Weights of a small transformer language model.
Architecture: RMSNorm before each block, no biases in attention or MLP, untied embeddings.
MLP neurons of a small language model. Each row is named by its layer, matrix (gate and up: input weights) and neuron, and shows model dimensions 32-287. Each number is 128 + 32 x the weight over its row's rms, rounded and kept within 0 to 255. Numbers have three digits each. A neuron's up and down rows have the sign that makes its largest values positive.
After each neuron's rows, "fires after" lists the tokens most often just before its 100 highest values on Wikipedia text that the model never trained on.

L5.gate0:119100072112163101159158141129089080129149101204148138074157145115133133129169140136151134132101120173101184078133115102175128110149093155122221133120130103117155129107136131099105174127097152108140164162090142114116179081111052113130123116161109119141104123155151134144106148132159139209082132162167085082120180131129105141124064108166074111121137135088128111137174160144090152100128119118134122162113118152114129144071152139144188134183169156120102114172079170174180137104127097095124063146059142119168113124134124125098085111159132181092073137152143186150134187108155169123179177141145155135134118140085132099076195142160113146150175091122078151159161153145132151113148132131086195142116164111126140170086137140183221112113126093110138105144143107126118111130144204
L5.up0:123177082092188129146147144096124113107122089124060121070116172161097195086102175131137177102158102109072128092149108070076190124134134100090159158111099164104092126149171135140137104169110119111103160151136062088130194089112135091080124133166131098163100180089105128134114157031114148063102124078099102159163131146073109125160145102104129140094131120130080073130143115137159120099164119131051145106154129166123105128124110107131117132150113180154108111128123121142183128201147115177152116147143140075115105141119114115177083116082151110153142065099098079103135191133105087119161124126154175088119161151106106155135055111099096108132125118181076106106139080126155135102151100128094072107136143170144137175109117109174134143220114140140163076112118148159170103119146169
fires after: "ell", "il", "l", "pt", "x", "tern"

L2.gate333:083101150082163135102120139148114195089171056083048154167138149132120140136129145101174107153156177120130133089180157087146096131120104137078104147154122069155122129124105111167097150139069169123134074119140140113106124082125163138128143143070170112094121177148148160114124139176116147173103114140148123156147137066051112131159161137112090146179204171103102049081158157074137175177119098098171148188097168103144145071115126149127110154136135138135099081073154111121153095153105130132132164125126133106113131117130104116181171142168075157114091100157121134109102129173156179189153105096108127132115066115080120156169150118138120080144088102114161136084189189128121174122106135099152167119127129146154099163095137165126153113155107106081098104097151144154161169124145086
L2.up333:169103109157137108122105107162130065102087174141091116156187153131115178082107210066087112069131062153107164140054122144098160117116122096101113144152124123129181178131111118174113163182107116156157133129165088117196110125137124177119106077152121134159153106138161106136144148158091097191144104174167157137204160115158110097129095150115089109092165130125156166128052114140120101085122132119109135128118148156098113138150142151108112062165144144123093092156148190190132141131133115143115099138088056122120142104139130106100156005153099095166135160148157125057129185107109084143116109094130176139162124139126104131084087101078140123103067114184181191108118143104150085205087111136135149083127139065096138134115112110098145118131134101138150112188110102087074113117132116
fires after: "v", " inv", "ik", "f", " imp", " def"

L2.gate76:196160166112128134124110189185157080117158074179152129165162141165120120137155161087167128186141186111143074165102120181093145173138113141144111157131167129135146172111104113121131136165118107162108138154132118124157121138096133172069075129174153100149080097171167107084069162127125083110086165105143086110109132122146070152151108129150142118122099117039122110096107100157055124096134130129120096156149141138127159100136094150108106141123156160120115206174121131159115079146119127206166159124058058116133090158131159099126112159077146133144093152150126148169133093039082062150173055096081106113107202171169124177123157110157106105121149112106154128175138126157169124212164104145116156113171141110144120185141132106129142127091124114069140106150156136249135116103093151
L2.up76:174109129183107135181147202168142108137187081107125125108112098131101138165131131125137124134173215113162118125039077183040134166085115176124137139164160139175168154117111119115149130173134159134081137163129097124093148075167149055060095121149137147163067104172118082030124158096188145113147138146104133122111157099205102130094146130103121149109109154116175109089135124139168123171091146142104152112110102099156171181168071203125146136136131122085169169147122116140123179107160110117065132137127112133043084081140130119170108072107121201101098128119112156122130125091106093110157121090119043160145148109145153150170120095126110114116062093099166129126146112117151065173142139092156130091104183145116158206183145090095213116133096106098097098119111168163154128120100165
fires after: "A", " Re", " A", " M", " I", "ome"

L2.gate296:152148113141175091106123107167147189155099163133114174107107126086161169184173126107174148121139091083100156128157148175128155113122126130195157103065142148142144131141107102154172126131183177158113159114118118158106142053139164093103159161135111159101122137156124036133156110147178074083096120122132120128125129089145074104157142088147137164150061145115134113076129132131109147129135091114155125072183089186136130111163153196141081136109189166123103163197121109133130115149151169106116197091174114178143122093149117157108165110114177127043147088177066127203176140154159094088148091150181138131125086112135147092189095154169098147158157044063140115099095130128153148152090116128128138113164133117150140086121082129076192105192126179071149130090115127096129109090100143
L2.up296:143157132174128110106081144076170157131064136169090185113159169170160170119143199080148122162100136134118160082130072147108182130103139132166156155100156113160106142145100148129096071180133109129106126127149188120132164093174180097109133137190105102126092183152131104136149182141120121161138131115086103164075087071165089146142149160170170167106153159117107103109106198105176167122086109117117146150134125133111134145046099126137082133160086140123122141150145102130159101160167116159092193115117129103143114140104115095139107105086153148123155118164120111146186190170142162138142144133106130116126117116191170062152100130221151132144183125104156157191131166123107123103100151128144044135098140156145166061078115187126116100107044146105135154096191152126176158178071113
fires after: " I", "E", " ", "U", "A", " U"

L2.gate148:117116070109125102170153196183137133133109122114179150069111118119185131161125136150168166126109133119165111162160129147154144102116130124149127109134176218085188112180126087116167141128185175160134164089155119110102179152192190130147151126089192135114152119111138112167115119139156134130141067174158045167148152184155099150147075096157111112098084160154098092146162056175160096095138174099118090157149157109103134104080149175124098127151130148113056129115140105146070105097119142173137127100116146095164134131132140141097094157157116116157145191139103107135101107160120138092107119144100110114143126168173150174100122115167138067141123079151128131150130183110093129120082048128066102101164128150158149116063106170116120121122081132105094094090093133103143159159160134
L2.up148:101117086140115061147125149108130148129074140089160154120128073090183109125152096077091130139078109180136108131182084149131082156118106141113115137086170173147185088137120111122105085132199146183165092162157140097158149153131172067160156165058122113163069102120122125106166148215092145131097089154119084103143084134137101128143160148154142095115117123104113142161193096118157116104105131073110122142097100084121121124060119102133194082140173113150114098151190103141067084153072116183113104179075131122160105159112154122124173104138130079140111185125169103128084116143136175086111102117092109144137092114218134142105073090144139105154114131119115141104115112114064165143094170120155133155130115083145146200090096172066170139118109033110130155115108142190110138124188123
fires after: "r", "ar", " dr", " r", " D", " d"

L2.gate473:146131140144157109127142116183145122113165123119184145068106115160156187057068121146107157142110177075105154163160116142105167107144153159120140187134132121150129156134092107156158040194099095121076144161143109157133142116125130042171063037110149117181103073177131145145125108144144110119086144105129106132147124156137119140090153165111099075103137162080135105106079126127128163072102160165204152147054130176104126144101160158170126145139117131148174168111153134111198129096141122127096136102119165097123140117080162130160124146131088116131146105161176168172118121195133089114139143084165081137082113109126163152158156177138151162094117105051071151097128125154131100158113125142101094108134137137150150116126084182131112121168141157118097095136097135218112124146159154
L2.up473:157116160077054111101192099157215106057110131162157150096116076102178178123130134104161117148198144107103124100122130127116102124160154160086152122130089079222140176119118083109090117147157169165135096128151163154135120103125062098130110166133120102151112163142103119146156138135112113124089141150112154124149132123143158091092107109104123101146145149095107143126121148117154132128109163124098107115129141126095103122093173133083122108121186121096091137123109110143173132166051074178127159142190169151133149183181145167171121178140132187172156097173140078070143084115136168138180175124122162153110105101194124121076142085149156149135117190158128118054126125108104148164139126138120108136102149153139096127078053131159123178117082117148160149201116175149094154131151142
fires after: " M", " G", " Z", " Mon", " S", "M"

L5.gate87:153081145145181122124117119118162174093129173125118131105086073060122180115155088120064136164158123231121052154146156165108127155140134117117126132139115154152134155098098122092192125096119122150113074083103105067136086099146126131085155090162090105112179108137107109129105140112133133101118154091126120124105170116149129173109138113116093156172135103129083128133145105133085150156175122169132086125161170105053163150110070118189109103086110150109114094202122122094156165148128082187148166144127116187170114148057149128137154184106113139168115146137140142152114101150127126147145191171166131174094140100113187117148119158114145141096119121119043104115151060131171082162133118109152150142155133159042090133152081191125048176124120106067184108110108125150095113157124129
L5.up87:183134145059055147137178115117166048120117087143168178127189181170096184164092143133127079137135118072187118151121131097121116125185141196147135121083147166189106148094141135129168119154100122119185146159147122165183102177075140162184130107126099126081112142106172113135136159137131136110086106101171103088079163104169125113069134122145168129057137075147132096104109087173116121138122146123130164053063138126123096127117139182167129166126177144112162165121084085144184165096165105132110163159116177156128179107103164119145124117135119119189166168135153147096109134053109135136165125157114139149059128083138149157164140142110091144080194142115109111079087095131150091106082128123133178083153179136155068128176136126162130154119121073101172156141160194123134087094146132
fires after: " S", " M", "ak", " O", "ok", "a"

L7.gate237:080076092052188137121165091152108091097119118152106141123115099161090106138118165095131167128125170078123107094139137147070077096110149117132116162105128180128138173143118096153217139121079116129139120089167089159158131141088180125073113168088074127075093175108087174091110171163109121189155182135091092138123135127100091118142098162109113099090176123135071152138071160120142124140095109109149139161109094114159158094144120156150145124224117141101124115138128148134061172169181123108125199137140130074127116135137089096092165104192077139144138095073127132127134088130087061162104160123124146122161109110080139130118125105095169196180159097098183113096134138134165141150123126112118137115122120117148165108188117143104172137181192134132121158113129122099120162121026117
L7.up237:124143114130088161107106163139104139124163087126188066080136104115216132168129125120159122191138146115069142137121132118136117077102099130128132128066143109101073127190115135162134060113168140139128115114158151144151144143172137058098138144147104086170148222110127120140082118146154087165124115129095152116158117100121200083077149196142161161140165175154079088117111172118140117111043130144175143184194078099164127129119130150130131099168108157120168124154109171119119107118149127164154151122115146112199109178110118146086161110089111180132152137123055150090153103118117093149117129152118128077144174127152123095174135132074095085135138099150138139110174156177061090137094075084180105152136201110159173098125120147162118156132125192143093156134109075155149087161094133
fires after: " l", " m", " cl", " h"

L2.gate571:063156180140130155096112072173142172194143125161172134127136081135193099164139130144106112112181103174144103187172099141167153125118115160161064112143145113136142159114154132083148059121129094146040140158135099191147207130105127118102185171099113148132127129103111134045122106125100099135075064111155100136108075162080068104153141090133107175164180117114111115181104155135119111085186126182174161071073141173098147193101143220097116155099167152138170142137113160110162136124179113206144135134115146126191094067128131094145119129152118108137066145141167161101149116066083134145139149168152162079163111157149155138073198114171137117180146082126188164146155157113114140100083134151140122134130132141096217087149143199158145168185078147106126123116075124113107131116146109
L2.up571:143093147185020172153083159162139103165134095140132088121127128131120063061176141160154104118184127152159104165096097123155129073084101107130137132100100083111195118167152129113171101126101136143103124147094128170176132182127144151131177132122078146144072099121100196087096141133119078123108141138110041111094082136094074168093124146138141152082154145093094109084196159132081106185149134184100127057098153112126155091135138204156102147151141135169159134176122116135112091146117147204095130147088097114138109108129137123067151131147131130117126101085139145099151094106081140114115179099132145071160074129169154110161126106129106014133127156114190149153108159079075168127102144116141109108154099088174147075116165164137139147129133184133105084139047099147160102155129128
fires after: " M", " D", " d", " m", "ann", " H"

L6.gate249:101157128114155127047134087198089150149145045148140130083144128091135145129179138172136154127128089132155108116139111133075097136114142102154145185142141130115209096120148067082118170124138069109147117169131162046136157136093141165143115152221126202200074134122133175109135118124118155079095159160111123103094136134117167127093150138063186098187104114087110148101108108061109150137164217112088102148164110108063182150119162185160164089112176092139114110145123190118132142120126146141165119134091129121151124101099108139114177152126096141137124144110125102164114144161122141175199072091116125191130164108160138140114119073095135116112151155152106166121164094132116119144119123165128163144143170149007124161080109099135132173095131109165136072124144144197153092099171181
L6.up249:152172152103113108059140212144075124094173106133039214094133108052190148100137141111137142131154139172138076140190124157174138115128111130131151133141169128118110101134156107115186065095144130174156131101134159161155102159225144140125107132167127169122162125124124129115161124080160130152125114102131148137072104181150112174105083107137190127111197118094208129168126150162155155109101093114181155126123092178120129155081073095171111095121133124128171172065142140124099178096126147194127138083138149084083124134187142087125171160130083149110156150144129078169140123125090094126184111147121092105136138112100124141124187148159140099179109067113082178125126104086179110134116126130065167144172106114132080121144090154106139149122113094088117154141104120158109101112142138
fires after: " g", " pre", " Re", "6", "os", " qu"

L2.gate143:121161160134086136119101102122141139150132132126150133167118123126057085092136141099133106126191104170157121128124132155064151101164139152186126071168178150099162088119161103115120114148169126165119110121153089057095085152151133124058151118101065110207119137106177155107131149154035122130136148156167136182109147085108131125129107104129165136173130149095165126118147166162030159132095134108101111146139159109090120167116150102099092160056103172166140114158092129162117124092089083150130099101055084144116151113163137150089136069163099110150132101157122117167147098071141111136142119155185147058099170120151079087145104177148080147128078126147144108112160141136130146158144034051192088156106107152066114146122151162174135169170159086136131090183133077170145139131109118
L2.up143:149125093114096186076135098125161118157104169109122076162076140156133206135140162153145113088141135105157163148078214165139184106165113133092153159137159166144141127153119119063097097159162130150179102117150151080128093171154158095087130074109134129162146117185153136102129144087106126195084169114194082077151101084105143118111141147130117110108111107131147174094173084139125171096084138131112155124125115172120166184156139161179049123151099133144177150112083156118158136113130108102158144103076112227181100104072127188127108104138117097163173139087144131106165065092187071079172086087201142063106217082183083075146111111131118148093114112139154153104123154071127142092107086062160172154084140123122135136130143147107104124132118116171133142169123180137109116165114139
fires after: " I", " f", " ", "A", " Mar", " O"

L2.gate316:110092117120107135171144100132138116144125126064164166135059091120101155115141077120141168175119117167068130105103134145161142182069175156156125103099090151194142181104158105152140115133125130096108133061071141083159199150158122081132117140162110119156125079084046152142151107128177106061122047100122113118103157107079184092106119130105107124136166179129131122119148100145112155118117126097124105161115145184083120178110142172156074107158092095072092133120150176111163107159160090137148170127125131125137114189177133184187133108095145156173093123105147170108099140156126118098140103166124107110136084103032107162075062100174155115099067104136118156130170124137081111086126141176131173139146113126116153149083114145148113166139070140090173119101123092126088160114152166
L2.up316:114120089148117165150091199155076150141173051128132141120064131168142127177183143125116193203137115091157092160163105175087107078114133146142154135149092174093094102088112133100161118195154137128137095085095159121068092156119093091149163168202111133124105122142095142096071146177213080109156104118090150112136096120163189111144105143147158193116095066118125102107196078144119098073109121114143089129147155110123162116074131139090117157137175099185103133189145131036115087129093161125160133114159115157060217085104109128079126086127080164141099097102132132111117119133121229156071096147130152147112125168111097107057139195080125116100157108120115126130142097152067114107116155119138175110098137170114161166101118145092067098140123136079135146171089107153126098103139134
fires after: "ch", "it", " crit", "M", " m", "apan"